From a checkpoint of a small transformer trained on Wikipedia.
Size: 26 layers, width 192, 4 heads of 64, MLP 768 GELU, 13.2M parameters.
Training: 552M tokens, 8429 steps.
MLP neurons of a small language model. Each row is named by its layer, matrix (up: input weights) and neuron, and shows model dimensions 32-127. Each number is 128 + 24 x the weight over its row's rms, rounded and kept within 0 to 255. Numbers have three digits each.
After each neuron's rows, "fires on" lists the tokens most often at its 100 highest values on Wikipedia text that the model never trained on.

L11.up91:146171101130146101102139136126116153164134120147105144107138155115140125081146103080167086081149161130145165154090132170076124089142106144129128110113125127135142133108156116095093123128109080185090160109151137102121103151117151149129104135127122110128126151103110156077107109153126145141
fires on: "ic", "ar", "al", "als", "ag", "ain"

L6.up660:113124088101123125147156092119150130128116077150118189131137121157158127135088165154128131090148115133109089111149128166124090149125148095112108154108147125145130077146136129162130138130138120139115090093133144116118159142160133133126172094133140099135155134117116150088138109054149156127
fires on: " world", "ite", " national", "row", " same", "ification"

L8.up691:134173149109139113085170128140142121125126135139133120140125095127160104120125138105122093146125125102100127134119099139115125132122136130111160125133118171179114113154107187088128077124133106144110151157133114127160174087097170125137137115103117143084163117123127172114165155143124133107
fires on: "t", "w", "r", "st", "k", "g"

L11.up304:081159152104108138099151151094169132081131115133140130089104135179105136119150141071129089092113155094097143150143123162059124107106125147130161117159140152131079125148199126121133147107124129093146141147127130110129138137152132130115104136143094154086126126125100076117138142092130112124
fires on: "l", "s", "ing", "d", "ith", "p"

L9.up300:116162128137119103140159153101125084102113112123163148107109124164112129135127126117114108132117120134079089126112159142081102119159105089083137082093087124114136131109122121140121153137130148146144134139115166116123071124128119125140136147132158127160121142121117096100119137123135122099
fires on: "ect", "ent", "ed", "ot", "hip", "as"

L15.up93:145192124117061126157176156111130104118125171114143097138109140179125155120157136118142146096125111113124161134113080115098104143098087141144178154076077134086086088141173148108112130106147077123148130153171130155164088089119164131129112127102124164160105151140122130148126109137107127144
fires on: " ", " (", " to", "|---|---|---|---", " with", " I"

L14.up638:094193067119107111118130143123119126116111152160089092141154164204112116101133162102131136135146153140107101152112137098144122097146079116095154107127104105101139116137142118128078129137115154161160145164160175105175098166113105120100150124136156135149158175137149138101084163124131116148
fires on: "m", "on", "t", "um", "s", "p"

L15.up147:101155142141094119107170135091113158066104110120133092117153141138103091109175147097151109152146131116091128150137114179067144122124092154127140136173126138151094135123161121108105155113108115120129112142132165124138139149175122174133120119104100126139138159121109080124124143162132055151
fires on: " ", ",", "D", "act"

L6.up735:094130158127137121162138169137099146091089136134158146132125127117121116107123110110116079145130114140105126128102157149141132141112148048120162106103126128128147126147196148102124111053101097100144143102107121147147159141131130109140138122105118143167090123146128164154113161156116119121
fires on: "or", "a", " not", "ar", "wards", "l"

L7.up224:092194125136172115094148172134138105060134137114121154106114106158174127101102167137143117110117141093109138141128119150097100131114116084121118106130142164149157102117094112099107134133168138157122171140187137104154136128158151121104159078088113091116123125119045137117157093136111120121
fires on: "s", "g", "W", "w", "ing", "ic"

L9.up635:071163123112140119123107152128134129159114097137107139103086109143125157089149180097138160091145159122144118111157090129122142088140149100119144118132125145111120084145130116113119128122134125099141147099144155095193112130120160119133099107094106121121112162127135132119151131106184154110
fires on: "s", "ed", "ies", "ulation"

L7.up241:129098091094126133118150086120145089104142116154118165189143131160100101076129150107129139139136090093167123090127111143126118117148142141148145157140093120107144129105122150118152112120122124107143116143168140125117098153095099121121121105132158120107126124146105140138069118157125152100
fires on: "P", "E", "V", "S", "B", "D"

L7.up334:138158102076145113089153146155115109160144096132130095119134095167126137139181140127143139148130119104110140155116097143103142133117131083101137112173124126169122106137143118136074082123107166136110153142138135126092100150113121129160191124112101103120116143115154115148149143140135115093
fires on: "s", "g", "ag", "te", "t", "l"

L4.up381:090176156103105124120125160129149101122124126149090119102174139103120152124127133120180142137115150115149148137157110125132124114097172081097112111098153142162150140145160102133098098122173150154139144190131137121094063101095120143116120111153155097105168136118169111149170125167132119085
fires on: "ters", "ts", "ations", "duction", "ains", "ers"

L11.up355:163113118126127084141148148085154141151169117183159096107144145149198114090120105116122066130126117147084113150098126110123111074101109100107168142119126168120124134112132174115114133131149132135117155146157121145133129142116106100107122105118092140153083138128091139140094156132141131152
fires on: "i", "et", "n", "er", "m", "v"

L9.up652:177140143128129119110104126090174123160128138168122148084117107142137151144148073093164051178148103104105118117137115115140123110153134142115130091100116116168133091146143149117124170155143158094126140108111135116102117144129118180134134158111162106136128134097157147108090132149148169092
fires on: "in", "iss", "er", "augh", "ins", "1"

L10.up516:136133145126099099157107139090148134100094119123156109114085151171084113085150162097106056136117194109089166160102132131134094123100118117125139135129127150124144129151135108138127121094148133098155127131109132129136116136137131130112091096141092144141101117129140143141139170131148094143
fires on: "z", "us", "ess", "iz", "im", "o"

L11.up745:140169143139116122130129154130172140096124136126085122099076149097100126070125122097146065133122105113146136171127107145084155166105114117114126171106150146079088111106136115164102134123143151128173114125112130129155108097119115158104122117129099127107098106149119127097142151157144099133
fires on: "ark", "order", "ow", "z", "press", "us"

L14.up687:128129108118140115103129120069135100099168115187088129119154158149151131086098133145126148168090100131108094126113128133129120100142119131148156127146116103089147151103108126124136101131137145158120153136129151061154127126148110135132131099139154128157097129119133129126101133081151146121
fires on: "F", "h", "ar", "m", "a"

L9.up196:105112142112126137128152117130115129117117108157175128136099171103128136143139144131170132109124140138102165120148089141129133116094133140126151112134148088135138111121140123142098104108127168152115125120187165113105169172110051130073127110137131134155116143095078084140116109098133128098
fires on: "elf", "icip", "en", "ice", "qu", "ce"

L18.up446:143108096157104124124131132112123131132151154141102159102163155150101124092125152075137110105168155143167155113152127156128138113092136119132143087131116089138153139143167142099153119093119124108147162136135113105145111118153129155149142097125164142129133121128139138117151117161107084133
fires on: " In", "ed", " of", "ing", " Pre", " ("

L11.up383:111111120129132118112119144121153122086118120126128167141120105120142104136102173137120116174157134125114090139175111129102095122121133140104153121126137083142192114153107128079073142120172130127154152131107165127080113114114125141152119097113185090097131128143124141121121124126120141078
fires on: "ens", "in", "ra", "on", "iber", " Un"

L9.up323:102167171111123125140122147104134068101111149157128129124092128148117150120130143108123118112138133120160140150135086136113070102122110115120169145115111090121074100129155174147112097125133104165136089131142152125086140185142111139124131118111117109131147145109140152110150095099119141102
fires on: " st", "age", " built", "lected", " ch", " used"

L18.up175:139133117154136058091160072148127152081142117134116118099136165119156159145151169131155092130146176142114127122123119099157128117129154129138134126081119146080096121127105134128132108125100133130115167167145152147138148090094156111126094091122116139128114134146129092124158096128164132148
fires on: "er", "erv", "b", "r", "ent", " L"

L4.up742:121096158144118114127188134097107103132094119137137119122173117136166142126109118129169117153049087099077135161109112139156109185095145116109111128129140123131114117116142118146144078079146125093116096153138091141137096095091099129126144115103128118148106110116141096148111122151113101137
fires on: "w", "er", "ly", "ide", "arn", "own"

L9.up304:140103125106113075142136120100097085130129149148117171170115139175156146132116132124128137135151149123132147131173133138112112104196143146137130091102102089125142091118134108123097103122081114156164102100112162151136086146100168124085123128134098112124147152123143094172131098125125104098
fires on: " |", "s", ":", "ed", "as"

L11.up620:084126133158113132083144142118151138127102118122147129134127150129124111136144146115113123126125106141131118102106132132130158129118111152067114152110116120119109168113123114097105126138099171129153123117165153117166123101149145135107097101118122087097128121124109099098116107165158109126
fires on: "ot", "ess", "it", "anc", "us", "ann"

L2.up478:100129136156150130176143103140122130124071130152087141176131131149126091100168145127102147100134136147105167133103121107136083100135069115088105063164137111116122087081168168135140154122107116113114190090125115116161149114151094157139111105117136145104084125111143125104141089112126109137
fires on: "ig", " differ"

L9.up245:120144104134100100136151126121082155162103134161098111121122155118178123125156150102168137133104119106088168151162110116137080098139128107100131149131117129129142126096130100152117119135175131138136110080157158116092127133138105143072091125147140146160115158110134141098075128114131152121
fires on: "er", "en", "ine", "one", "e", "ice"

L15.up248:159143119177139095127106125152104126110084095141125198125125131122141128113091151148107127145164184071160145126103136116136168082095106105148095142116100077144140122133083109144123166124147115135166131175129153105129114112078095158135134107140108164129159148132134132176106127140124152158
fires on: " of", ",", " ac", " conc", " S"

L14.up360:142121067127093130152140126142152116114114129141091131098155114164121073117097176128066152126128118120122129127116141160127124144113108089100172131134148151136098110111160106141111116116122164159126163117110150124143129118116122122080145095153092102154131131116136141140106110125117127129
fires on: " ", " |", "m", "al", "2", "it"

L18.up353:128147146138091092122104093131096116127145140178111095127116136210126151117112132100127145122112152077141144161133074140143146135122141087137137108135116126120126127131128130145122089114145132188144093136134174114104048149135158147113102120146125099100112147137136126115118127130150112087
fires on: " |", "s", "ers", "ters"

L2.up213:117148162153100162136130130164165101104127077119098128133106155149148128132122138124109145147114083152121147074134105131141197135112125106158095151124138170135141093162127121131116083139096101106175139120172116119154107139115126122125090146089122123134158120107079139136139111085178127104
fires on: "ia", "ab", "ank", " program", "ack", " \""

L11.up688:105100119102103138089168103094137107124170112145142125158133099167139140086101147122116142126125110121139152122152130158118138113129109143148170150176077108135105109129099158102140094145147171097169163192157120095142133140123101135124125084141121100091142142131079148158094170147126164090
fires on: " ", "A", "B", "P", "R", " |"

L6.up753:114111081140133128126196113139140129104119159132145128147123155180163108083146104108159129108069160130147114140118155106153103086130099128144116120117102143110161141132138144177084132111103153117158154160106160120123140130118110125139155167124134126182134116118079118124119145135099092111
fires on: " which", "i", "ti"

L14.up52:092129073116110164144187185063132109103112114197110141080151102135126088108116144119165120127106133115077147094113102158125098127094130131099166129150113114153093143105132130140101143119153150142113151138105113132128162133110144121106091138142111120141100119129067129145145100145112095103
fires on: "omen", "en", "one", "h", "et", " people"

L14.up720:085142105108139107130133117067102125120123133121122124145110179117127129121153119131120119143127137109139146135124132154139096111158090125122109102181090146116165140106137166107099122104108126164147148113118119138155153121077118149143111113107118167107073181084137164121122121124125174101
fires on: " of", " by", " t", " g", " en", " T"

L15.up77:087175099081151106121101098141104111113181094099108126113087140165147108118128118103113127124129113147155151103124106091146113141091102120131147133082164138165106100145127124146128106125180133139123108120115138108149098159145118103097097145120129184139112122120129143204123084147096172118
fires on: "o", "a", " sh", "u", "ai"

L14.up598:147146068132143109128134135115153154130142089163111146121137154138080102097142107133117152127090095148094089118122118131157101134152124089111152124118146188064123138100137115104134165140119151128168139172139130135106126124153132160091156154126137150090123137139105142155072123133148112124
fires on: "k", "ad", "il", "ow", "er", "z"

L10.up673:133155180123109144136189175140126136138124115130142154112110137103146119135123147120134124090154139110174116116134150103097120113104141089128147114159101098119162139142148148134137117084129123150163142142116118101150130086153140104134105085179161141117102136080141102139120101125110127108
fires on: "or", "re", "ing", "ight", "eat", "d"

L8.up643:125074143133117087121113124131113116056113106127153123161128174119163103130153165114131086154167174126089173139108125117128110133136150136118102098114146126090112110113139136113127085067124140075130159141166110137131145135136152114127089133170158097141098140140124084155149110146114138142
fires on: "p", "er", "ol", "ic", "r", "est"

L11.up162:127134117107116093156158162096163125136086106144088117131099129117098115130156123099143143166092119174152099137114143145142164143130141119076146091138116114143124115115137145120116094103136171109132130140146145114135115097109124156155130080103151154090121173132107112142110127104155140146
fires on: "ed", "ad", "e", "te", "ided", "at"

L9.up182:099157099066085111115136143151140103164127116130098151130103134135136137105111144110150110103152108116157132103124152162136123074116121120088134108143081133135131092109150118118128121163149166150117120131127168122142135122138121107094138095151145145111119153132150171117119116097155148083
fires on: "ic", "ed", "ing", "ines", "ina", "s"

L15.up630:125124104101145135104105121044112142094107128134102149105135138123124137120135089149098112164120116135120119081135156113153151126137097104139074095144095115098190121084112185115133117092151116120166147163134132136144078114123101153152136079129135120142131164109155144150101149147075140098
fires on: " of", " tr", "i", " J", " en", " disc"

L8.up674:094135111164096131115146145104092129130130112139145130115098163142125111121172116135122138122154120094131145155130101145172098136118120134102126102122165085103097100106144149133101112145125177145117124148129133112122115163129104159157132110094160142124100139102092102112157102144167089124
fires on: "ol", "ious", "air", "ific", "anc", "ated"

L4.up709:126101122094125116150159153105150094107148090131098131185144144149118125086148136110112151110148084131119084111145096149098145108118110098139135107138101109104181117098135132123153158125140146096120149113165132126139076119157110122112111104106167110095130181140127184156114145109147104097
fires on: "E", "A", "I", "N", "C", "P"

L2.up448:101147152129118079145127128129168104096096110158103145160117151148141126129127163097088170145100161152163130153121100170124121142110139102133119128129079116150116126144105152190144117103110141141149134141167168068139097196109135147134140109169143129145154091106153128107129104098137093113
fires on: " ch", " organ", "istor", " ed", "lected"

L14.up73:121119098119087143130142127159129101148110148137126129124131104127130114129141162122116164131155115155106118121166109125110124117166123098107137112169103111106129092131122141166103118113117191158151119132099121114109164112091158106091131096116131121144153160131144157165158149165143096120
fires on: " |", " ", " As", " that", " a", " U"

L9.up134:084157108128132145113107158109151149064126139127105175099154153113141103141102122113125141090113097138119142111098138147145120134107172094099164092159127155164156117191168162126137135093125069137117132144145150124139103119114128116140142114153116116110139116149111142135096141116129140109
fires on: " |\n", "e", "l", "ts", "a", "r"

L6.up538:129116132112126074142103127132106131130164109145136104161083189122137098102153107089180067143124144129158121138163138132130124127144153107116125093103129148138121154126130127143129083087073134109121112118148165127141115190129124140124161126204121101124136149131120162127143126088136120103
fires on: "io", "is", " California", "ina", "ro"

L8.up256:132187119095137157142198098127114097138145177127128133110096158121129146087170148117135139103088124102132156075129123151103101097090117081146165116108129123132132136107166123103155087078098139113155124124146119122120110101134107102130134078116125151113101119125158127151093138089129112122
fires on: " the", " to", " |\n", " with", "ent", "03"

L14.up386:106132094149114090119109145148100096082116101118133160146122136132102123124132186133118169112145104112113134125090137131114121143149132126101149160134129125114123108126123136070120099107139131164146178131184166112104137121107107109157103124127115093095128109126049114135081091152132093085
fires on: "w", "k", "ed", "d", "ing", ";"

L14.up155:130171114106118137149182129082154128107139110176090130094143109116149131108142137117160100169132111121158137132141157162176138124123069088116142146137118137112101127110159134121116144131104162138125113137115121049141134155176092150125136096163155134112118151069112113144144085104144119087
fires on: "al", "ar", "est", "at", "atch", "h"

L4.up183:096163158119124089135140144108105086102110156153126137158102149123120106105122103118130073151115176112122131143112124155111144161123155165120123090133141139126105123123190132133103111085143122096133151165110108123149130108116168136140152124170134125141141098129132067154157140127112103086
fires on: "r", "n", "ol", "m", "istor", "or"

L11.up401:132132111090136088120140157157134162114120104155114129160150179126139104079116129103163103108104136128171115124162149134136105156080134105085099156102130102131167159141142169113104157121107114151131156165113130136123120168101110103161128131137112086143121141116109133109141165118160088120
fires on: "i", "ad", "'s", "ag", "ico", "b"

L9.up265:120110085150144133109137106097105128104176150145130123146100139180169118069130157127107110128138153153079148120112159132141127120141155142141136101159156106127110141099190131175108164105142114144136148160144135129171088136108141126146099115122148115115109188135117113106139136105101090109
fires on: "er", "s", "ol", "or", "I"

L8.up84:078123162106119126115144145119122128111109133156154105148121090125119111085129129101157123135102121165138121113123134116134147129093085124136135083105114124115120106134123168151137126145105082123133178177129168130194132139145103083131117136133131132103119150130133137135103142174120113079
fires on: " to", "t", "ro", "he", "gr"

L7.up659:093093153121127141128148132097116117141102104139135101113129173094130115127110116126159151183159158131077134108119085138114154146134129135110139103189139105145118134128068090119117125084083179157116131148152134102154107115104112139158153127109148122142127148134132126177145114158125123111
fires on: "est", "c", "as", "h", "is"

L14.up632:065136083121109137152161122097162122132114132145133155138107125151128116120122129133104131156096142106124139091135131156143137062090124091101166128144106155152144145118107113136104138163173163132164122165153150086127122127156140161105129149091155156133110135122105115131091127137111110094
fires on: "at", "et", ",", " Wh", "h", "ubl"

L11.up701:140137150089084119106163198160111129096163126123132158149147134154147131121132161122113090134139146114127119150105077128094130131120139139149163110134120147169151075119114113089091073137093139121112183121177156105124103121096141146136101123103108139090114178147140145138166101147148127103
fires on: "t", "g", "ac", " |", ":"

L6.up527:101134153149120143152169149146145104099146140155148156147128122181143116132159160112123156109108161135125127138088112147152120200124131138116165137142121108145098132097146117109154120111131144200149147127129096145159063125112092140098105102130184092150095111131094096166134115135080100145
fires on: "f", "ing", "h", "ant", "oun", "p"

L4.up81:131165159146127122127101120105127111131117149130106147155093132112158164116164113137176055164080088095101114124115137149139122192125161146134098093084158156125139108102118153128183128087148111087144108096120109133154154092101107128135130091126139154123096151127122100140080132102123104117
fires on: "er", "w", "ith", "ered", "own"

L9.up582:118145090135115092152159135120122096158142105120114161092126115130119138104115132095115119144137167098120109103109105171120091141116133103130128152135125091097110127130125127094116105135166142147166155160138132139129147090135085107114131104139143100141127153122062122185129095115119125125
fires on: "p", "ing", "d", "v", "t"

L7.up188:105161144130087107101129140099159132132131127133113106124104121185123143144125183098137100101091129145126143152120106113083112154166075130111115150173155119144136100149173096149106126117096104117120141145139141152142110126170138178144082091130170140111114149143120095110166156105142132129
fires on: ".", "s", "ing", "ow", "ied", "ed"

L7.up68:124108084120133136100186169095096132133128095137176121125108156136141122120175125117194110120110130134128130128174129109164115081132098156131126123150106128146191152117137165149109101154146155173122124120127129093157095124123114112112151116109119096151154111119096123097121138120200125081
fires on: "ou", "i", "at", "ome", "av", "or"

L6.up343:074115142113078155145158130072190159130135141118160115153130152154165123129143167096121103146137129104122147120161143144125178110129097132091077145119124155090119139149123132105179136165155185124133133163108127110180107137127145143130115135151143147107109114115104111108096138135112143111
fires on: "ess", " tri", "os", " mov", "ot", "arri"

L9.up199:117161096125093071131197122087124108126163129161145125129099157160137132130107133153095127117145130117110148106101140133121116147147106143127099120152144119092137119077111135144082092145135127210163155176147103154117140151139115154142094100086155125148112155127071141125141103133109091105
fires on: "t", "ol", "pl", "ated"

L15.up292:106153141107114101118159100143136149096123149136115091123165115152107093114124162067114100122115102164116136147098127160092101109154109132109145115115120134108075117134152133145127108111157120150145109163196162117138063154161158141135109105096163127149132144114098109160120126116099077137
fires on: ",", " that", " because"

L3.up103:152122148132145091177115139130166147114122120137139130126073157121153134124130199107099107094149148134097097131154115154086128138109143132136083084137080148132104121115187120141129096123065144156112112135126137133138116146124114160147094052121136128121097098165120158103112144080102116192
fires on: " ch", " lead", " stand", " Ch", " Democrat"

L10.up128:079129128160106102111127110079089099145093185141094125129124139148129089108063115131121108118137154092102140117108111137098100114121069105087099103100112086147164140094136105124109114138163136152164213129122108127147171182107082147141095102171119135142127124130110121121128122126122142135
fires on: "ig", "ate", "ib", "ine", "if", " med"

L9.up370:126137101129148108109152167100097136105123113152102130085170131134125121144118126136151137076156103128136123130114121144134154130124128107110138111119125104112178098103148170065133105090134178162137126142132147144118137105080130108175151123119116155115139143124083095154154123096132113093
fires on: "ed", "ing", "in", "k", "-", "ter"

L10.up720:142130105109106123078111122109119168076102089120110160140117179139160109088182090129149130188122131146154146106144093156121127106120056102101146153143106097104127125114097154143128117158117136172170125162152117128099160089078083126098141113136155167154117161133120157128112154155101126110
fires on: " ", "–", "-", " comp", " Cap"

L9.up383:142097148151107113139116137127133178141084138147109139129152152111114124129164150097147121136116157077137126155139141103109124151112123105122148088150142104141131089100149130118105129096136150111152134102123137107123145146134144124121093114099147118146091138134148086157102120117167116093
fires on: "i", "y", "ess", "e", "ic", "ing"

L18.up693:118133188090133131140156178091135141090118164141143126112141122131062094095147101099155106130158096113140122162106100140104128084174121125089119088131111150094141112140119138122133124126083157175136164165094158166158100129126101154155151140116159119096127154147120150130115139147111140120
fires on: " of", " At", "uring", "t", "On", " to"

L15.up512:142171128148140132169145153145142135129105107133092147124136171117158085131156120146109119158178123109133129143151147098115091111092093129095142109136116124091163086123125148149124134125138093097154159114122170128121138134149146146144098102120188073124089134122116140109100126130135143088
fires on: " differ", "in", "on", " reg", "i", "ut"

L6.up59:103113145094136111161171136099125152128139137140127101123151167166156125095129107097175107104157150170143095141105091109117115133153091069139122150101121106131119120142126086115079123159116132128148147134162107115176127115159098124100173126088105157141133167122083122139125144176147100135
fires on: "t", " Total", "v", "tal", "atch", "m"

L10.up57:143115108125131100118131098103098131104143102139153142112147182175116125114146112122141137119122136153114147131097129184134102112146097120123122179148156156054121130117135132076129109108141115154139109126142125137130157173149141128125126091142113123096123149124104177146116079150133123154
fires on: "p", "over", "z", "our", "u", "er"

L8.up573:154163127112108069121137085102146104163159082149125132124171144097148132112154141130102151125151160118095167191144168143103176120127132118133100127099146107077153052118162101112129084134149121148118140158133144145122155149143159097096105101113163093122094143137122149153111109089126092115
fires on: "p", "t", " of", "f", "ig", "pl"

L6.up358:131119087112134121120105122125102117111138149142089130065155149164152114092094151118150081122122151159190123133110135168160144153078123092116117059153148088125107102138120124148150147080139143133153128134136113129208142130088110112134140155127090112135131101128099090132109123125144115143
fires on: "i", " of", "ine", "ing", "ire", ","

L18.up251:119164103136120080118126158160124104089148137132145104124138176116133157094189159102129059147152146130147147127143145150128106125100111142135116123107128151128128098134167126097121158146203105137099139126157170068136117165143094126123146117109125164135110142135099148134129115160138115126
fires on: "a", " a", " ", " f", " la", "f"

L10.up16:123148093156120122122126124071109105104147112138150121147141164132113116134149168137117100132148150125110128139112135131137125113103115142128147106091097107124168125098181187049151094069146093117141135123157165113127120171172123106097154142125130122100081196134134145127140124139142104090
fires on: " to", " a", ":", " an", "a", " can"

L6.up380:100130117125105138145152146152129151120141118146122118139126155125175128104117148098130106146153165098153143155102123118133174162124162071120172131114142164164122140093143135124145109106125161166160100171143114138138104134100125139101153136083145154132163150126076090126135142108107101140
fires on: "ing", "al", "f", "ter", "ly", "est"

L9.up255:145126101136131102187125090076108134153125114156164134164127179123132123113158110127168076107134167096093153124120143162118127109118121090123117147144125149094125118147139114117102116134139113149129141114117126143102105198113096162133124163141083075116128205101125148137099108097131148132
fires on: "ro", "l", "is", "ol", "z", "vel"

L6.up166:123110156146135103127150114101081090154132099151090156109125110159096114102109168119161111166186105143119139131084107127123156167104140150118158091163144126147096126130120124125122134058128128171157121185120089131135100132096065139108097130153183099158130139129152106144149078109136133145
fires on: "h", "ed", "w", "elf", "est"

L10.up91:160136092127105118097122161146115123129100154173086080141151131128183115106148145118161097143140156142133150133101163163091108124102118100130118096129105116176121130135120145147128134104097104128096126125098151089135092158111103144122157177104113123151098156080132138127126113102162119146
fires on: "ing", "al", "ak", "'s", "ish", "ag"

L10.up446:114156142105112111143128133104148168119088075150106142094140171125151102107138109099133124141140109166101138148138111132110144119151116101140121117164126080111120121118170176133131120169152138133133121167136133115107156128109128154113143129150135162099161184122084143166138143126156097125
fires on: " ", "1", "0", "-", " |"

L3.up417:108144120083099128147118139127169088114052154147146124088098134162116131126160123127149116091204125137094115124128140138104134135084131104116137106128157138140105059100120109111132148123150109131135137119158131147130115118117129131160087084133132078151168134132146117113134117092146115137
fires on: " due", " comm", " Democrat", "ist", " Born", " Total"

L15.up743:125148133143099128165170112139115118170101151160128118099137128143093116076139196063138108100125130148121125113132085140132110134135106128148164116125132119130119138149148145137126107129127067149139133109158155133143095151142105159143130138114168117142097130123099109123135109091099118075
fires on: " that", "ated", "ing", "ied", " \""

L8.up301:114150133069113118120144118123110134102076144134101134116153133167153140089147197108151102080129177132110151155148117146132119129127156130107139111148115117116103138092122146119126118126118133133150150138101155135136106115133136165133136065110173115121161139124153102113158151070143110138
fires on: " Total", " Team", " C", " Democrat", " Party", "otes"

L8.up575:132165092139144092122147117104136152142129157162105137095084146203123126116161163101098119101134121122098147132167132118145169099123176087067133136125144115134139106101143132146079128128163124115121140116163144137147141124051128134135085157121148168110109155126164128096098155110116123147
fires on: "er", "i", "um", "s", "ri"

L18.up737:161125144110141125166112123128093130115110133129168168130108167130114150116119135123131117173125139144099120129133103128145180112150137095139108137102113124109133132096114113138082155133164144116115111156116128144124131116139145096092126123159134157157173165135122132172164153149130152107
fires on: "h", " de", " of", " mi", "ly", "er"

L10.up193:094125098161115112124110144137127066150105153165118150097126151176146092090111114094126114130175173130129176122084142149159113126117051153109122122109083099111084108100147105115115129116129184174116138154121130105165132146125145134137140122159128123137128156116098116186105131114152146161
fires on: "p", "ing", "c", "ib", "ate", "im"

L4.up765:090166129178128128150174127120162155141131091138160162145117112156107111135109159137140162112130088103130132128164112128093095137124127120108146140123149138133094118156077134147067163184125139156135118142149151134093130175112115117080186126135102096115168128119123145082100145064128081108
fires on: "end", "row", "ue", " age", "ues", "ite"

L9.up187:110150128053130125153153119080128112084099120141172115122129161139154119117099136099127067121115147119112128152137137127114164111119112113158148118101095185109122117085177139130116126104130142120109133166161153141144150121128133109068118108125111122150148120136142133108118166115126103128
fires on: "ly", " has", "ake", "res", " is", "h"

L9.up710:171104077123119088134093158119129154165123161174164139159129169100117130101157129101113135089109168110113103178148137117122122111157127122127140101125137124127141091148151134138157082083110147146150104157156108117167107128106182110125073133110133158110139115124124124140133107073111107107
fires on: "y", "il", "or", "o", "ic", "ry"

L6.up210:105133112088109110131092116118154143107105119125111132133090132150143089085135176118112170131159129118120111123138138133118163150170152069129139109143125102130110114127126114087150092092113189129120120172135150138132137093132154106156117131135145154134132142134092114165122099124120132109
fires on: "ed", "e", "ing", "an", "ation", " |"

L15.up329:100154143101097141199161116154115114113140127129121149102172127105134079132107132122109091094144131148127188141097089145124146143107114109123167160122120156134124111065149094144130148091134151201162157150164175115152119102143138099103120092130147149148138101153095131146102131136137125119
fires on: " |", ":", " of", "e", "ing", "ly"